config.yaml
num_hidden_layers: 14
hidden_size: 384
num_attention_heads: 3
num_key_value_heads: 3
head_dim: 128
intermediate_size: 1536
vocab_size: 4096
hidden_act: "quick_gelu"
norm: "layernorm"
norm_place: "pre"
norm_eps: 1e-05
positions: "rope"
rope_theta: 10000.0
rope_fraction: 1.0
qk_norm: false
attn_scale: 0.0884
bias: "all"
tie_word_embeddings: true
parallel_block: false
init: "normal"
init_std_qkv: 0.0255
init_std_o: 0.0
init_std_up: 0.0255
init_std_down: 0.0
optimizer: "muon_variant"
learning_rate: 0.00172
lr_mult_o: 3.0
lr_head: 0.00426
warmup_steps: 200
schedule: "wsd"
decay_fraction: 1.0
decay_shape: "linear"
final_lr_fraction: 0.0
batch_tokens: [32768, 65536, 131072]
max_seq_len: 512
doc_mask: false
train_tokens: 458300000
max_steps: 6414
dataset: "wikipedia_en"
MLP neurons of a small language model. Each row is named by its layer, matrix (down: output weights) and neuron, and shows model dimensions 0-191. Each number is 500 + 25 x the weight over its row's rms, rounded and kept within 0 to 999. Numbers have three digits each.
After each neuron's rows, "fires before" lists the tokens most often just after its 100 highest values on Wikipedia text that the model never trained on.

L4.down1406:562520497497546508528454443457449530498526518494497467480553507513527495498505527486461531514518498485494528490521493497468530500466498523515503504498486506515551510517466485485493496513488507484471516528515499499528523484496515503483493493495470501525438488514543501535536504516505490517507513497477503507488512478496465500484491513530501476521543513534521516463527528493491485497514515546504532526501513492437505460479497488490536533523481535507499474511547457500489498464485490490535481453533482532504541479521535529497502520464503509453481524496509489475502528486600485529
fires before: " |", "–", "1", "id", " C"

L4.down220:487517474469486494504544497517503535552538481524483512525537522529501557487463481522463490490510500488472447463460467506478518504473526467521487518505512482490507507517512534479485479533473503519516539487514490534522477522513531501519477504525497513490484495520462492556517532506524480543473456502469509524485510481483511501475477476499529480541513508504473502495478452501514492473489468538492513514472489487516520503504509527463514480469518511491472504512490481455494534501493525498508479488510526520499505506462479486466478511527548531452464445521485488543523455500501519483
fires before: "ment", "ing", "ed", "es", "ion", "ent"

L5.down258:495513450537516471496536493529489511535522480529456506475494470490500482532479471512495531496508506527478516498521509555484475489468486503525532474535510482531461486525528480466472494491481498507543515511548487500495503579551511470538513513531488490470507455510497522529501468492504521555509496519479490531494510513518540490462511493512520523524511435493496512507528483503445496483464498505493466483518511443508467476488508514490537541495485509501545518501511477478495503517463509492471529497546522502493482469479523522521503466545476517507489470463453489519497460535505497508
fires before: " to", " the", " from", " in", " a"

L10.down33:523493498549521510516499474484486517507463506547510542494501512528531508481484526489541524502476499485485508500502473475495468449474487510573468501525504520491470551461471516527517502483552525507487547495490473540503521476475528484509497469489482500561544501509517474488496476501441522493500529478494535519498513487483506488475482513509507502532519511483499466473466490479480472527506492497494484513483464491492463505529491494524549513477522511491510496475498501538517478498524491547516497518468497510522544490508504512494557502514524507490448487482485510482499529473475475538
fires before: " in", " by", " on", " at"

L10.down1184:537550473528538526485541515502482506513472524494490527472491499499503501510529477506489489400525534530468522493485505507487480510524544482517477491497501470509483483507507505496463444498497470501510510448485528524462514453537473482486476521573482490564492503467497446513526506543514529478451509465487485482502461521536516495462508500507491474504549509458511502508504480492472493495448524488486486506510507517478481455483526467486511530470475455504504484496464548504515488496503463512490506504530525495496440470494494519470471486476477487520475499511516500491543521484546494514
fires before: " |", "-", " /", "–"

L4.down574:507493529513495515521467497491513549468510507506500505497548467478470538521504563484517532485486524446533496502485492522502517470478471516497470463506495504501510502518481528501520508527524513496486539516489474514509530518537498546519464528534508488484433531496469509505504488494492523485502511502511529482484518474476516491487523519514491540490487465480532503515514498449499494515510523491485504500539525505491475530463456514496498457508527534465478519459479525497484546526482499513469497515482496455497502449520498511493486472521513498532521457490450507529512512496513493478
fires before: "er", "es", "ical", "ers", "ially", "ed"

L5.down126:498478531534462517493503550473488497495490526539519484477491469500512463526471455475528544511565466526531507517534506533449536497474512491467512537552456482509498474512531509509534543488528492484427499514526507521508494517500510483522494508505509509499509525456494490487529500462498499508461472476485548485486464495496452541468470509473524493528518520476519486495465495467504558486486494493484483468502483480517511503462511519521491499495498512489522516524519507504522528450499507516502451515477503473547502496481489500531555522512491452481509475454556521457513470481467509493
fires before: "\n", " been", " a"

L10.down463:490533510534474501519478527528509462468492455554501492501497536455449481468494497469513469536496490472515502490509482494484499522539504543486504548446538539468476517483536510502507495472516509469470485545536517543524530490487472466517488532527487482503474517520528478488489487459493505502509491538495478517542532554477491504508490492491525471485541485463478492508476510476494505517506472469509509479506531490488516499513494472486508483518515528492470436483505520529482518508499465506444454471534542498482483495475482459511512488510513507491494495510506471524512472483493478468
fires before: " he", ",", " |"

L4.down795:504472479465490493527512520505500472509522502524495498572494506490483523471489470545506531533523511478551541542507476531466520491512510505520492500491496511496524550507450528491480498501503500459528508480513489490475548470495461491505511518518513565505532543501514499485525508484475465529586522472486515479511496521478496537478497493465476487503515477486539508465467498518546529493506514525452537526511497507502460518500499474477462528560514459447509510536480488506465463505478473533476531553474511524565487506513525526539510517519477497504512486455482546481498491533488501514
fires before: " the", " (", " its"

L10.down108:503477509510541497484450519489524477533491492520506518522451511450498513508461508512513490525500481506502460484483465465489544509481505514489538511519534504459483482481568510458482507488500494520474506511473474505462515484510480495472550526433523505486512524536501481475503569482474451502548467480492526485529492529458498500513525469532494476460471468478494501487519518530504494548499479478522489510491493560457524498483527509487536523550539512501515521478481467499473494496466474528437511486477512519494508473482484489493486505558484496459475552474470502491523485548565490508
fires before: "9", "7", "1", "2", "6", "-"

L5.down2:513521522499487477466521536479530495529498526520483475488505579530497505538507495477500518502515476535517479469491514490509507461469505514539499470503483489509503484458506503499498513562489517523556518488502456461484534493517471518497528532558538485474484499523552514517510458440511531487469482496530522499504455475502506573503501475475494475484498533474463514499523497490534489511471486481482516497501469512487537458517502482506480511469526541467502514523468467477487531499488521533513458531484493514470507490515519491554519493477526517481523512490497503422487490458490469485
fires before: " of", " for", " and", " to", " in", "ial"

L10.down1190:514505514488559481454498488517529471494509539548489449478491498454468528472460511491474443480493487457520475525480484478474522489553482507457520499505529500517458521515491479499501536498498480507487491517518475477514477504467493455515506520489468511536477462533523502474475511482545510446494523526521452425497529483498534446481513495493495479470471517482563500524482494490516461513476491524488484512499533519519489510531448509552473495509536522506475529515517511472534490501524506538513496490502522535525508497477513480483509524515560494502478476473537524472482452465552482503
fires before: "\n", "|", "-", " ", " App", " League"

L10.down1475:502494523486544471483530510510516524510526482485474501494515474450495469527470505508476470518504552521463493489413505553499462521494507512519542501482507537484526468464502463498515504494495526492527498569466486455507496562477491466460486473459501503511512515517506515493513507478548469509494455524486497492507494514513514527483480497501486463533495524532487506476487511508527521478476491474499467494512493514475552530479501502500488482537560502432560518513503526501484493510525516503495459503485460489533495474472544539500473509490497488453529488523542496523491445528487523459
fires before: "2", "6", "7", "3", "0", "8"